python train.py --n_layer=13 --d_model=448 --n_head=7 --n_kv_head=7 --head_dim=64 --d_mlp=1216 --vocab_size=32000 --activation="swiglu" --norm="rmsnorm" --norm_place="pre" --norm_eps=1e-05 --positions="rope" --rope_base=10000.0 --rope_fraction=1.0 --qk_norm=false --attn_scale=0.125 --bias="none" --tie_embeddings=false --parallel_block=false --init="normal" --init_std_qkv=0.0586 --init_std_o=0.0 --init_std_up=0.0586 --init_std_down=0.0 --optimizer="muon_variant" --lr=0.0161 --lr_mult_up=1.44 --lr_mult_down=2.0 --beta1=0.9 --lr_head=0.00582 --grad_clip=2.0 --warmup_steps=200 --schedule="wsd" --decay_fraction=0.827 --decay_shape="linear" --final_lr_fraction=0.0 --batch_tokens=65536 --seq_len=512 --doc_mask=true --train_tokens=411500000 --steps=6279 --dataset="wikipedia_en"
MLP neurons of a small language model. Each row is named by its layer, matrix (gate and up: input weights; down: output weights) and neuron, and shows model dimensions 352-447. Each number is 500 + 40 x the weight over its row's rms, rounded and kept within 0 to 999. Numbers have three digits each. A neuron's up and down rows have the sign that makes its largest values positive.
After each neuron's rows, "fires before" lists the tokens most often just after its 100 highest values on Wikipedia text that the model never trained on; "fires after" lists the tokens most often just before its 100 highest values on Wikipedia text that the model never trained on.

L10.gate757:548654523532547479468514533559441576530469516499506543460514538492524551460483464579504479487467545434454535530474497474518481505500479443559565502493504567484508452545588548588498509450541549514531498560524471550449524504477481470522530521506447541503467541498379508488509538494517354454
L10.up757:401581458530515540468510481519484508458435464488540532486452524478576499468469568489468492485520484451491500482534483539500434471542417535456514497526505443518481475522442424460490514518534506449554452612442564503509488505498537555476508544529484486521519458498488538505585482466530490593
L10.down757:444551542512515501526453488445510491513448491438560445504343459514474507525508609515483507507529357487425491468487522531498532549516378475471489444530443492470540480583553513502462530511476501517448464583586490487478504530521487477472520496509516485454458484565562479446496482461499507524
fires before: " |", " +"
fires after: " |", "==="

L3.gate656:459487431455462485532503522461514524535465508490510525474484498545503440467480488536469438617486527484536551491458460504488527468491452501486546548456455519436521501497464540434545468436540478509472520538466459529492519424512473484484521450450497478479550525478503469497510487523526543522
L3.up656:465406503540508557497565481444500470518447494481483486499494451497518489441497488415437489481492546515491463449472560446504528499579448444508542533444484533494481523501531544464492462479540500446538553529545500511495526371488505506489559575434494503575587579531506415495502576540494410500
L3.down656:492469455561515446552441559501500508460499482486575530492447545562460463493601533487508460475527590500521507493466488475546451516529461538492529547515509520426520502487520502434503511450519488533516492515542441551498443505440476547501488554524472457427575539475513496526475446511494513513
fires before: " |", ".", " ("
fires after: " |"

L10.gate294:472519533544513570527499517467543621557570524499545503458510534521497519490502502495437523552570526429506535446475462434469516427496512489403514491429436506496442484491483474531481486571459500511530482529489482525515487476514573495457515461488470553542540441455432574564439462465619485566
L10.up294:526526474510433586515495525454517535538515501447535502566499458517479415503422585528427471511552537497536527437532551450540502425512488509436502544547539506521503494486448500500491520447528480480472578515506543525466522478536498505451491515421503577503505378507429546477492490439540492429
L10.down294:504518432518442529540490521471464522428577497462641455541435501486486417549532477474506495499474269534464488448460478438482441456485527497461457466569478550490548527486570528563509502449445514520469486399542432534520524515506518444485541475478491526508475535599531499529478471494497497494
fires before: "|", "\n", "-"
fires after: " |", " (", ".", ")"

L2.gate779:547520514575454552427501516459528537538533456545437543512537583542497447487517469524518414463504565573558525453493462492515495486478524494564421506538481484513481538427485461509507501422515499412513566500528494523499474511463540420492530503535433507497469509546481528485553535557581490520
L2.up779:513570478555452550501526544490517521509466466471454555490544537558520436519521481430483499498484595534570546478482387474507538527501504539491469514549510476493478538454526521468537450423517496496470546578512490542471484495586474458435522491528430497484463453531506526520546568529576472486
L2.down779:430475463442498462548449445488512544462444457474505482463439511483517503582546454511525478441444503509554494448481503520601545455607503551448520532521468533529555581435494448487466445487466450469542502467511563501525508524458495577524474450521447494470538499527471493514547492513537540536
fires before: "\n", "-"
fires after: "."

L10.gate897:514494556464522480511488421544405464463568503571496511512516497554499499474596558537494469507547494473409438523487581450518546508487545495530532477445536510486410480486510472505488490571481581534471499510517458469483517522495501554457529536486503534565487518579428441459532472539538496481
L10.up897:464507506488401569420555576507451596485439488502524501566526585439512472450495472510496586521466523531491531549537576462554466555470515496521526506459407512488529490387515460537429515488418509443460483493524504525506428530490521483469533546489485478597595507456499556509558509463476491525
L10.down897:476514563554520464532539498549462474437491472500569436456528517544558506519461456469509540485490565556503465513491550419506462504469494505466558477467555568480553517434532494506564499476451427478533475480483565552533510487490442475520581541464521492506502544517504492526524455503493480484
fires before: " |", "|", "|---|---|", "\n", "|---|---|---|", "|---|"
fires after: " |", "|"

L5.gate498:440505598451573539530448505565501552531487517464595574551503471498461530516524573497503372490456507417471518493510540497565516489535489543570508461479527537516544442537555461486501500533543556533497493490512584518519465558524482576570500516600507507468517562517531485491501493464446493519
L5.up498:477565595486541502474444522483458485439496468482584570498527441545512517505549470432503477506452538426487518490546583493543491478463526467470453469444563452488468482540493480479522518455525497507488521455446474520493484529488415535517468506550464412540563473480504460465481541439508524476
L5.down498:509508475512475474551436491503500489514459464475543524526393485523465451531476477460568536407464522492540501431482525474548511523477437551555503404577557527478513504515473482517557513515579533467423567460524529491519500506463477509400437483469464478506479506545509424510466510518430453493
fires before: " |", ".", ",", " /"
fires after: " |", "|", " /"

L3.gate1213:504454472459474471506479567513473542509532529505475538567500511526580472468531540510509495467530427478511557415558575462501554576541548533459476483531472537521483460577462473434539542519527489557467462525504508545549461453482537484554478478541464487472456508505602457526518503435502470475
L3.up1213:490491476481514470434554498549529529480556479448529575460498519542564506536545546536525497466427524469546598534553471489503503453490578494461453485494472471453520546583440531466501488481566523460499516517499391521440497482505448451500579525516491460544462579531586495518484551521462395477
L3.down1213:452516535495434458424503496489519495443530482601531454456469496523428487500461498504535536501499511518487474427520484526443519477465530450466490562464555557480498520526463585499472513512478536523517569544554501499498516550463534514458549494507487557513509469442560547523446489456450439433
fires before: "\n", " |", ","
fires after: " /", " |", "s"

L4.gate64:475453502458479527404456405474529534532451560452526496410473537524586531538496518497513547411547484551437458416542464488549534448473514473469515547576443461500526505489472474458432484503416456514530519495465535449497536472532425485431547436558524512468501491500491438479439442505522502527
L4.up64:496510491500509492379460501494517607546469465525553518412505488515516439540494510590531494461522512578456499517500469507492459457509495543449571530490481488515540508473519412499509465492447538499534533482522483474500537477525488529450490508511470534488511457472502516477516491477421567503
L4.down64:532565466457483576539490469476520506466487455518509487503450542502478497558526601531423457451472507515563500424446520451535539424511463477552524557507475579531456585563534516541490522517440452530524513540408492529478484531553543536503511427517480505541568498509476527551435476529474521539
fires before: "\n", "-", "In"
fires after: ".", "==", ".\"", "\"."

L3.gate730:509481505526459538545485509480497503491548486483451500463482532519466476508436443477463474489499519526449448504410444476532493494429516549417512599513473434545505560532484504522519499575469557477434513568465459434518518468463518486498476509477474471588473561487516522479544469580457507461
L3.up730:525509521458502466490508590530508444509453548499552495474374552474519522494445518444428473532543476506494552466503540445514430534436529587425487527495471423510515490483459570475551561523510538461488477548527442431545530479511474508494514559547521535476478554519458508526556421516451522429
L3.down730:545485478574484474524518586529614473553517615558525528505461563482524512483503517474471451426512495500451519473488574561579406478489505492494481521507511414531477529486482470493506546489535468420479541521507482512452477489468484487487556478533515465446493573546511537541578465454506440489
fires before: "\n", "---|---|---|---|", "christ"
fires after: "\n", "|", "|---|", "os"

L3.gate177:474546545524577429516535531510477550546476480505473472514456502543465508503478488532492541450488534484532442478477502534512521486488493499493507544491429417492473517487466603442593396470488484488518532436500521476542551525463560536490472518486416560509490524416464511468450513530471520514
L3.up177:450471534500503520550507537533567485541456479489488493533471521462427504436526500504476509539533433527584606462568492500493486545496510463498458486462386470529530496516515579492554509457431519506451555495506489483498511427531469453480494479483451531534458535485511451500467468508477496534
L3.down177:459592561432462487490533528544484498491491549510455534532442496452459481517455490543527503487452385435534525548422547497503510497557480462525543559485496464433564505503474493513530559477500453464524521497505461499515580418513601547483543490469408520500526493581544501556392523469479496476
fires before: " by", " in", ".", " as", " with", " to"
fires after: " was", " is", " were", " been", " be", " are"

L9.gate1090:511573559484571396494497469541508479484503529506472503533487522486524483476535531453507483513449424474539459576462464550431504486583443437455540424427506527501482458456567551520524574622478510477466427509538545492536477451483536561539495566580497527450474496518577532577530484523465456522
L9.up1090:478502498502480499512459444511525471510482426438420549468454521544504528514502517448598505568517512554498471506456535479572561486538543552402482455508514550488449489420451508535511600495462481561519444470461509464548521491462467451508485473485538451498494513508582409573593514430505450545
L9.down1090:470545514405521495538545500559447517481492543513545486514475513495490507504511493569502445484475562492510555533465552469492490531482510463476484459464488566546504589539549535481472509542540536577553557546515485475504521523457432529384534454494462497428528507504452568446488541526470488574
fires before: " of", " to", "S", " in"
fires after: " the", " The", " U"

L2.gate1081:533594570560549525483491529465494474448508450536542555468428540477511456487506494505523492593568549547439528518483567510496462449499533483424595507463560518564524485458502493495537470514517546545480447432460581505540505485524518505456519530477515483436439467508543489434476527607526471522
L2.up1081:560507559483500482457459527548524531515529499442589499463446534488509452531475513455468461439470539536520524494512479502543434461441490542553512546469483510485536557502471431471426537475488567488529557546552528501394493487443533416381515527571537481433505406520503471484505490448461523512
L2.down1081:440493509411523489496530467502506503503540456489522452559495483539487457438458572436404564520510492503553446507513478477506526564531491564495523470532410491559454443559511506493456516517416506452571572559519466528460376536429494524436511428567500523522515438507489472595505488462484490492
fires before: " |", ";"
fires after: " |", ";"

L2.gate307:511494488540524503524510548498505483456478485524512535537482469545451518556489520442570460496464490409498485497513420525533523477500507502446546436435507470470473449502477559504491449498509489472535539504467512543479450476581512498468476492486428489466511472507566511425518561523551466419
L2.up307:534503534544517535510488495573527439451492481529542520553424455525445551514520529493571458480477510421527501486553502516559478466472510516452499467495489466492492428508478524543500490505517502514531468520511533528473460514533513531510493432460430493480505492505578551499579496497542432426
L2.down307:500504437522435495505468518528551424507482480456541463522412422436506546488459501574515450504455496430486528455422468461515550484509482471423493445488514526536470438463458484516487450483474499474558519487508507509519445492530511528489516501464511467541410455526480518468471545477495504467
fires before: " States", " of", " Kingdom"
fires after: " the", " The"

L9.gate498:508505528437545604523521429557449498495482530506540443468529570486396574546484462495544545413489477512498462529464468544507509456438527489552582499512418491481539547551474568492453600502486477542499483461492458489549564543447535516462573513511480513447483469446537567570481501490506514544
L9.up498:495549563537528513488584481444415426494522496483503416529480492439457555517487408477477522474499496500470491557491513538464465457458551477586524511532423519415525518506462507488470496537475531458496514484481460467442547516427522485491620528489463478499495511493500485539453550505542514474
L9.down498:492510515486482550527489512455512468485547523429546447530474530433497482424580469522513474482519398531413480461518508506505513464507505438496504531534402566546457486424500422532454512556516556438556516505506557473463594479498571545506543508509479490521420468484498494548534523534520531490
fires before: " \"", " Title", "\n"
fires after: ".", " 3.", "\n", " Length"

L10.gate669:523455507440525553419493480571453514458507523484486532468545497532491532483511476567564487499465476453510514550469516470544465488453481433491526518500538506436498430490521530491427475545544416466470492514477504477430552498534452437471588480516539532529522557546493530566551486547504489524
L10.up669:523497535524532501451484419470445505501512471473521496501546461478488578523517459489567500499464484500526510562525556478557475467416514465509486546472556507423463530498459493494492483501522471502518494431441495498444549531513426504474584464512484509560499539555487475561509516537498545499
L10.down669:532516534551513491572538568429501429467573506501456504504463514525476486492511462474522477453469415514537451487511579457471498503467566460462493429524529549528498520542395441531434487513519474411436456563487507468510477552467532550528460556492587551517518495496514441505453477542500507509
fires before: " |"
fires after: " |", "|", " W", "Awards", " L"

L10.gate701:442467537483485530587537480531571582522525535530461532534530472517465487535529528444546507461487527474443537526461460530549506488496449495462465461486457512487479411497458543491560516429434479461528521501502502550510505453585470509560511457524496454478517510458457457511449397431494427491
L10.up701:528489456493544546502506485531546553485510507526527529500453445503492519485521497498439459488483486485576482535524536461486503545471508509442474450484487555527483462489502531443490454492453532487495534518501481491434464508535373521521524470554497487567462408525401483524509472522538525498
L10.down701:506501479490495521586488513548551529468542493503344454517451477524466567509545442522540528446490463510498574466451507510496467527475472488469493517437417430481498408523460583474481499432499509502560478465437468481477467487460432503504544552523526477499525514530526517544538491549535542501
fires before: " of", " by", " in", " with"
fires after: " the", " a", ",", " consist", " was"

L9.gate602:528519493495560502520536467518489450540503502508458494511504502505570516567544564503485449534520448496542543466509465523425491542453499426476469511462510516435524526551576513481461486440529517459511454425496531527537493496475490506471485551527519445489490415434481558448572523481574536495
L9.up602:511474469515507513532618520565515537502471501502474525457476519436496558561429394444507540466519520481540562500563496471549519478509498458514406501527434464481457513447396556502472491521632483477546537486530505463501497539478447524471496543495437561484553507571497479556523514485568528506
L9.down602:534455517516506502538565444499510461489521539461567577481498533484522525495450462515509453562577444474484531462511539519473453539440488485497494459529562458494593577480516469444533575437453518460595525530488506557525519518555576476456494490455502448511484436470489516432507490468456481522
fires before: " |", " votes"
fires after: "|", "-"

L2.gate1210:542464519462515561415505443536513484495479489495484499448503480481495553543563489543518503534503451486461589519520521478492551485551468573492500450474466465500543499488504486523529503521538525467506536530480519515490459495546569480477509479534435458469539431476514550526489504475467438403
L2.up1210:506517491446452592559474493488487483491471442483516553456465483492473532574517529516495470551532457457450590541461511548433524433460488552459512586489574506490545505487483496498547516509515543523535520521508520511500454477530518460552490487492511510521512496423465504532433515484535461432
L2.down1210:438521473501485519504573496484444472551584488469505497526479334500507504555487501475503542519504446492492476498511474495486560470547505546583399503433490457596471488589548505438598507553535490476514521555486469490495468492489494419521501509491527501528550509510493458569416462420524540509
fires before: " States", " Kingdom"
fires after: " the", ",", " =", " |"

L4.gate791:434504528515479486535553488536514566479496462515482475462506475509438545451496417400488549505473429508527450454487484515527486522416503395450489566482502540545516527503476465479550523538514530531538459550388464518507549465478515485486520580512527505491543522459516501482482469501524487527
L4.up791:490522506487470544470510469501455546514530473524492446563480467467522570521495508481500473502529479498442489492445495467555462485484458436462510498487442434490502489423486524440506518532478531483513506472457509432463391536483539484522537528502504489515512547525494572539519409459510498484
L4.down791:444483533497457479516542516498473403522533628426472470495462600424523473490517488468401482416566494550469459536381593534535473577481475538502485509520463521504480529451406505501498526522477600452581509533463566472490471513453448534490495587480505450459475465528503549512544457550582528441
fires before: "\n", "---|---|---|---|", " –"
fires after: "|", "\n", "|---|", "---|---|---|---|", "|---|---|", " Gold"

L10.gate782:444535462496483469492495498448457504484503484522562473511512525455491559468531516516478522523573443572491517502462488512524461496539511533532513514510538576515483553561481610481462551437496529474501415512510504478508493526499463440539490434600479449463511534476436498434563527493551470433
L10.up782:489554463431520529460498484538452509494535463507431541473462404478597527504550482543535500554512471444581471505499535578498473477469489434528547526515467581419523558533456504542504516462492516468507455487453538541567439507470496547433459503427527526518503465501492474498529509478493513522
L10.down782:542498493462514536462527470554478487475499490534450519529485421515537474513531548467453489506522506491542510531507553431512487484529443514524469397499589581491508560502432528511560373510508444481444469529483567415494513581502542502496490475489589446547474580572469468497577507482506485519
fires before: ".", "|", " |", " 8", " 9", " 2"
fires after: "\n", "|", " |", "|---|---|"

L2.gate1098:462451540506466522480470464555622517496574488558529471481459494448564562441515545497496567548498508505576479487497442495490522492413470507523514498480477497480467504422449505536458496468505524531527460525560530461536501404549502441554531500455486513477490463517498487500442473492548601583
L2.up1098:444504490530439526506459502558571537545558518536497518468435559466532487515545531597495470480551469596494495453518416497434544436524458527524435488533517507545470494419410530542542513483424552486524479539569521472530549442505467503539545463525473514479480488442453486454438505543624564514
L2.down1098:487511537451466520541499497578542499475573523506505480472431547524461443534495537564495434451516412483574488377545452415447537445490503449573417502496413489505493529491497465482550497483536539523525528497525522546506505530509487488498534446492506517472476461418547494453485547519551476519
fires before: "\n", "==", "-", "In", "The"
fires after: ".", "\n"

L2.gate971:533419431472449471500495476544542489444575541484497403432546433516503575505544509503482454507510484477492486511559517503491522476513541556428529420456561451454424483527524513523533511607472480519496484526479536546518471541496447487483510465542497523513539479505455498485555532533580424539
L2.up971:498434413554457500551448493499523443426581543451555393480524459554487522534504520441506489537492502478463525536467513522516518462521538560483461426522548489452466476544498576504486551565482522499500492515521542504525502522533457493460519436552500513517509452524493479523597551496582451547
L2.down971:490556512537511515560487532482574445523429539426412512541516529592465516530475580484527427544532473484527476557417484483423499506492381477567433512477502445488427513489520518433487522472536521504523480484478468485544568479434490528543521447521538540488516432547436528467492572538532525552
fires before: " of", " and", "s", " was", " to"
fires after: " the", " The", "The", " his"

L10.gate925:582409463506544539455451589470533446490466494523484521513520459410474417492559494521485482472508445452491491533464531507427498535427538447456554504494507514507494527542486510473468507424532453525557528492435517524516555556531493501477528537520459511494510491466453533466535466493506498527
L10.up925:432574484480507519500466468486497504510481481461498500513438509454495467453484474491599509464485545525521539518495514529547494464529498467481568495520478519534468480521511542400538522558512543480500489489598471462457472495406521502467544474565471513498478467483507511524522458497587514453
L10.down925:519538471535492539585564535569531478511475539502482495525528480546505525482483504454589552480490539500507489533491476491474526485525522458567512539488493539471491489500523448444523537539517516442484540486561528534500502452461497415424553458476430550481479507525439530474485519536454414527
fires before: " |"
fires after: " |", ":", " 4", "|"

L2.gate52:436417513576538485540533505499509458518614539519435469520573443499494547451502496493512529494516456497521440491527530501441439594467515455539462482541439520493533508536471614557514470442431445512558470566494472549499495520565457476592496533580450471473537533480456512476528445451527459524
L2.up52:449569438491539542511505532555461515553518520500544550487446497558478484476504525496537480481508483457467517547488396419538474433442495547544459530450470494550469496470527546514531487430459481530548539424547470457522461553475582480438495441549415493560534563469465554503523440512472460598
L2.down52:539466523504537427554549496509539411486631534525415533492471430472482472502518510528547553486426509461554508455502555563446494502604456437468503530555403505455501460481486567601544545504490484506507427529558528454488477489575500544509516499548475448484547430483493503493443501478521491504
fires before: "==", "===", "=", "-", "The"
fires after: "\n"

L2.gate1092:520505462430503502455514486516569570497504486549550538510576553438531520494510549527507539527506497585514532514456477471483483453500466484565477443502460530521394516467473473433523481519480474578533504508501494510537520385446516487443460466480498518534549435502478461503452469456547584563
L2.up1092:429516437480445472386460533530559564483544516525515487559464549520525514530472553553472498555518492572483526455463500466465502478544404475522557521550503550469405483428486497474491456459476501568522514481483498505522571424530479549493532464584467535448501496440428475542459482480577547494
L2.down1092:500450497441474520438497507534479561480571523483563520438416549482541495464502568516449503490501494577549527464478467465528497415451489491522499551520440540551474518515476522521504434486466499539505548440517514468506521495488532413484483460549482529517574524469414527475466522536563528483
fires before: "|", "\n", "-"
fires after: " |", "."

L3.gate423:455491502447494539468488548514490524549563481495471560472535556544511510493587520486515527532446540463455447540434463487452567541619487556450507494435460448589502472493436535498552485464476546508470585506504513546475462433501522521572499520542518526487538492476531439565575526492543494438
L3.up423:499485425458484531494502510432499560443516449495501524548460513534463507554460562523529580490437472424540548520535516501451543512527573502416439510477507484506539550436464539461419419490440555473451508515475504475482496523466549464515510579510489503500463568527426488491567474470487554494
L3.down423:400518524539567562540604517429491488510548519532512567502489432456493465610476512527559520532530462446488523561505526490500480432557508502482477500484510510556539508529487532442557458478513517508500554536528475516500486447452521476470453516491554532487540601475483489489518440470510540510
fires before: " States", " Kingdom"
fires after: " the", ",", " =", " |", "."

L3.gate1015:489504500465512496537480478505517514531547531539527470485450526532463481498473523494517572487499536505434502480548519542493484520471520491505494499517515529450517508491433516447501512483478566486398449435502495455519380435511560480491578496498540562521506539540568569518490575519484514587
L3.up1015:486506459508499515566474515440438575504528489492532483442526527495470581534482539419522494499598520501493462479475477474542455536462438459494477519523440376461507511552495506445468550486577547486456520564471497526460443486516483484570516580497538472416559512515517528520565492500520506446
L3.down1015:453532470503458505592452548444476538434498516465447529544572628552497554498498540493503506455584574553467433580450620544498456509464482482512507532501463480475493552472484479472504490463524577489501461532448473524535466506463503484581536530410503457472520494563566469532497522506479455483
fires before: "\n", " Length"
fires after: "|", "|---|", "\n", " Title", " Length"

L3.gate532:504547533480452538435509486603488553587579486531448481479536500513587479523490517523551531532521552552477535504475486477486537443513491521554462481448495500515445581477492495488451459480423502523537540501516520460538572469427465449464529498585504544479492488458461473471379523494523514539
L3.up532:465481528437443516442502496587523547483462518547586496505525532461535508561431628528486532535497573544474520498464442396469538462503493491579520453468489496540488572407524446524484514424426508503488502475508491508521467466480527488558573505548500533480529472414538514519384473450567498542
L3.down532:462541493490460512522492520500495537494556564520534551500475593511498472524525564551511444543495471506560546461450483397486497423481487437543504517500481536489511515546483517546511447459454461509552576456497544545503503508478519475495574424500465531535538499438494524507487525547570445475
fires before: "\n", "-"
fires after: ".", ".\""

L5.gate262:426458481516484500489451508528500458485494474494503530545426482485501423561383446496448496466478512469448542550469554504485504602491452521458553428464534505542448506503477544463515464422556494498535527435479526509542498562483485511528499479565470588516501480514548586475503468529516477443
L5.up262:499421567462475500482466475444468444436534532501489441436492488519548468478494456401537603477539434514533522457485473508460533555465545460559513537496567500492517544562455536512526488506448452538556523498491488557570485484531474510510514470517539489450519475512516528482447448542432500543
L5.down262:587474518489562592567490545481571488530491480590509457474525462523486490467516503403527547515549589493492489569501514513486500548454536459484561498497577517517527521586489526547459541517533511461510455505489523514521574550504490501525394518505509540457595509532453495486386525497492541524
fires before: " |", ":"
fires after: "|", " (", "-", "=="

L4.gate575:551490470510476441496508475486453521522500522490537551505505469514570485518449473466474461518531540582563539521528555496455459576508453507541497463560505537479498508493388446442506537477491484557496561533567415521516489480544594516537462517566440443519439480470565528457488545469558485503
L4.up575:500488521484481475475473490454496457555543536513491514511548485537568484505496518482498492522476428432575491479498524509545493438553527485508594540531506487510468541570470493455495512442486531496526520502611521499524467435538493472442460520476461500566512526428466537489553497565490522454
L4.down575:527482562517518452458467467432437495499477473481556426502370518493521499556550477480585514474505482499591536485552506475438472447614503467520507582497470405522480502511476481508456585536462460490534547465501544492488552515450588456448444413480581512466495478521496492521568521536522467412
fires before: " |", "i", " –", " (", ","
fires after: " |", ","

L3.gate1081:455482448496517539470470418513501516413575560462518550498528492537517534499461488424479469453531497503498499523509507569526513508457442550510468452395486524602496546474469498444536511542483512443495449551499464473461502490515569564505433522397473575521492538532547515450491512508505466576
L3.up1081:458461518467496548458498466409465459483494492489462497497492507546529492513441529424514447437521521578564483484544529481520560455447503544485486491503473545527483479523438455472591535533537487430513475473518479468479516527543578490477473571426498490555445506554478601472519506537471494519
L3.down1081:457490498453510528521591496439510567494520503545494507496470493476502501472453532577550461587507498472506502578557481498453487431517540499504434516558489545478428524485460442463468522541534554551528538495525417468576590515488473536532537529490494473527531476481468539471484480581522463534
fires before: "\n", "kor", ":", ",", " |", ";"
fires after: " /", " Ro", "ed", "–19"

L2.gate508:542470484431539519491467469504539450533487475484516486548528489472536512554516552482488565462489550435558587450496478539460522488479482515456412443472502513620486591470502456480451463547501549416551512568515442448445430518461547439499538583539464510447483493530484451450496491465540476413
L2.up508:457527537535501485522527476476484513490480457496523441478459442541434480558478511450491494519568515502560450417534505609478532492537438562570490529503469491543571534455497468435451499455502441567494529496498484553427584466467563516483490505553536447538593444444508444494490485458464506522
L2.down508:469510551452538540593545488477474507478498529518474510469499454557476422567481534471568514557546449446478475427496477471491535459552501530504470536467478517552549529497499504459512492518488456527555534484422437461478490500504605547468416500467488450479529530462550525539485500489451465504
fires before: " States", " Kingdom", " |"
fires after: " the", ",", " =", " |", "."

L4.gate307:501483481506518506507575542473527465462492484478495451572534383494544469483520491513516488507482528583521537551491490535476465473451479450539454460487476497451471442547539551492510540496484497469500516490511465517523488436491552485474486496577453557473564481505476497497496514486538473512
L4.up307:468542360447576492485522533524471515505512564503511522466534436538566456507450505489494507534486435513547504481486484480533524456478464501457513499440496541484541504406484578462551416379559497519576495483533472491510511485466514518446451500458481526545537544433510416522501506574502458507
L4.down307:511494485480474412545542562509560453465482470541524521526554420506463422520477530488514480507503522534521525545501502577519568472480427472521458471511449442489565560511497513499532521515503476512528504464473515435507523492552541494469497538577490462507587528517514608543494441496539520517
fires before: "===", "==", "|", " |"
fires after: "\n", " |"

L2.gate601:452516545403413524432564500498496450488545544470514475448513471475527462423438495539516525522469491499496557532502488457428483528440563515433508536549458548586548437529497473527525437443533483455532531523495544465452569431591563500518524400435599529505514527512463478462479496481533516494
L2.up601:476399512490471457459536495443466431423571526459544492406512434488535490470471522569473479521500542531459534474552472515557494512457494498489501493496493449532475473548468522486531540496472471523551510409423510486489403382545509500500458458528524531508508517490499484505494532552515512491
L2.down601:449491503532625478568524523449473513530419491435569502518456480527525469481497467511505498516465540436520598496568426565540555544495438517465492470463553495510494498511517419481489488615433569443517580448426550462546547515520473589470550479498539535560508520506440467557452593499545509508
fires before: " |", ":", " of", " to", "s", "."
fires after: " |", " was", "-", "|", " is", " a"

L4.gate893:447578429459490550508427466546474508498535531411543516492481519568488557580507514584454528510528536579492531439417512470457496414498534462507474510515457481489588659528477495479551514535498500565494610512462465481447517472514521420500497456514507526452537496483482526504485499449490513476
L4.up893:499552499527524619419491500518429392563580478491493427483498554506548456484560513466530516503492512610470454513497488534488521460476450490448448492501565509524517575490500569563440506482473508516485498537535506455460473404497565461558510541452448513526495519534509564494441571478432491493
L4.down893:473542532531466465513544548497445502442544524410540489473416517441463471499504561506531520486598491483516497496516466516481570537558506471407430514494505527501518527481484432499382475462521444559565423460495485513504499516539474548442540489568436535497534404511502520464492495482474456423
fires before: "\n", "-"
fires after: ".", ").", "\"."

L4.gate164:446474443503504467475564553473613545488509516477514489512501489444540559520541486493484456516481508522442525546492478539496504587489468505555461491482416507543534470470489543478505391543495557421559469521477495490476439504485520500509479447528484512496509568443511496519535522544534567508
L4.up164:454515523580413532523531586480471498503498495532511548452424486479474479504475520502530454562435514523490499540533572462492520474479527465557504549439426404517485470462482433487586503569554541516580601423546472472488447505551553514429524517518540440482519453572510530482484518525492527527
L4.down164:483493472440577477526489577459508477490462482517546512484471542464468488491464461511497473504440545506464581535572501586552526557494443488552463509476539465570436469490501585472454478529473467524525549493521482521549537482487481518503491458471590492532537518508431441482426491485472518480
fires before: ":", " |", "===", " the", "==", "="
fires after: "\n", "-", "ed"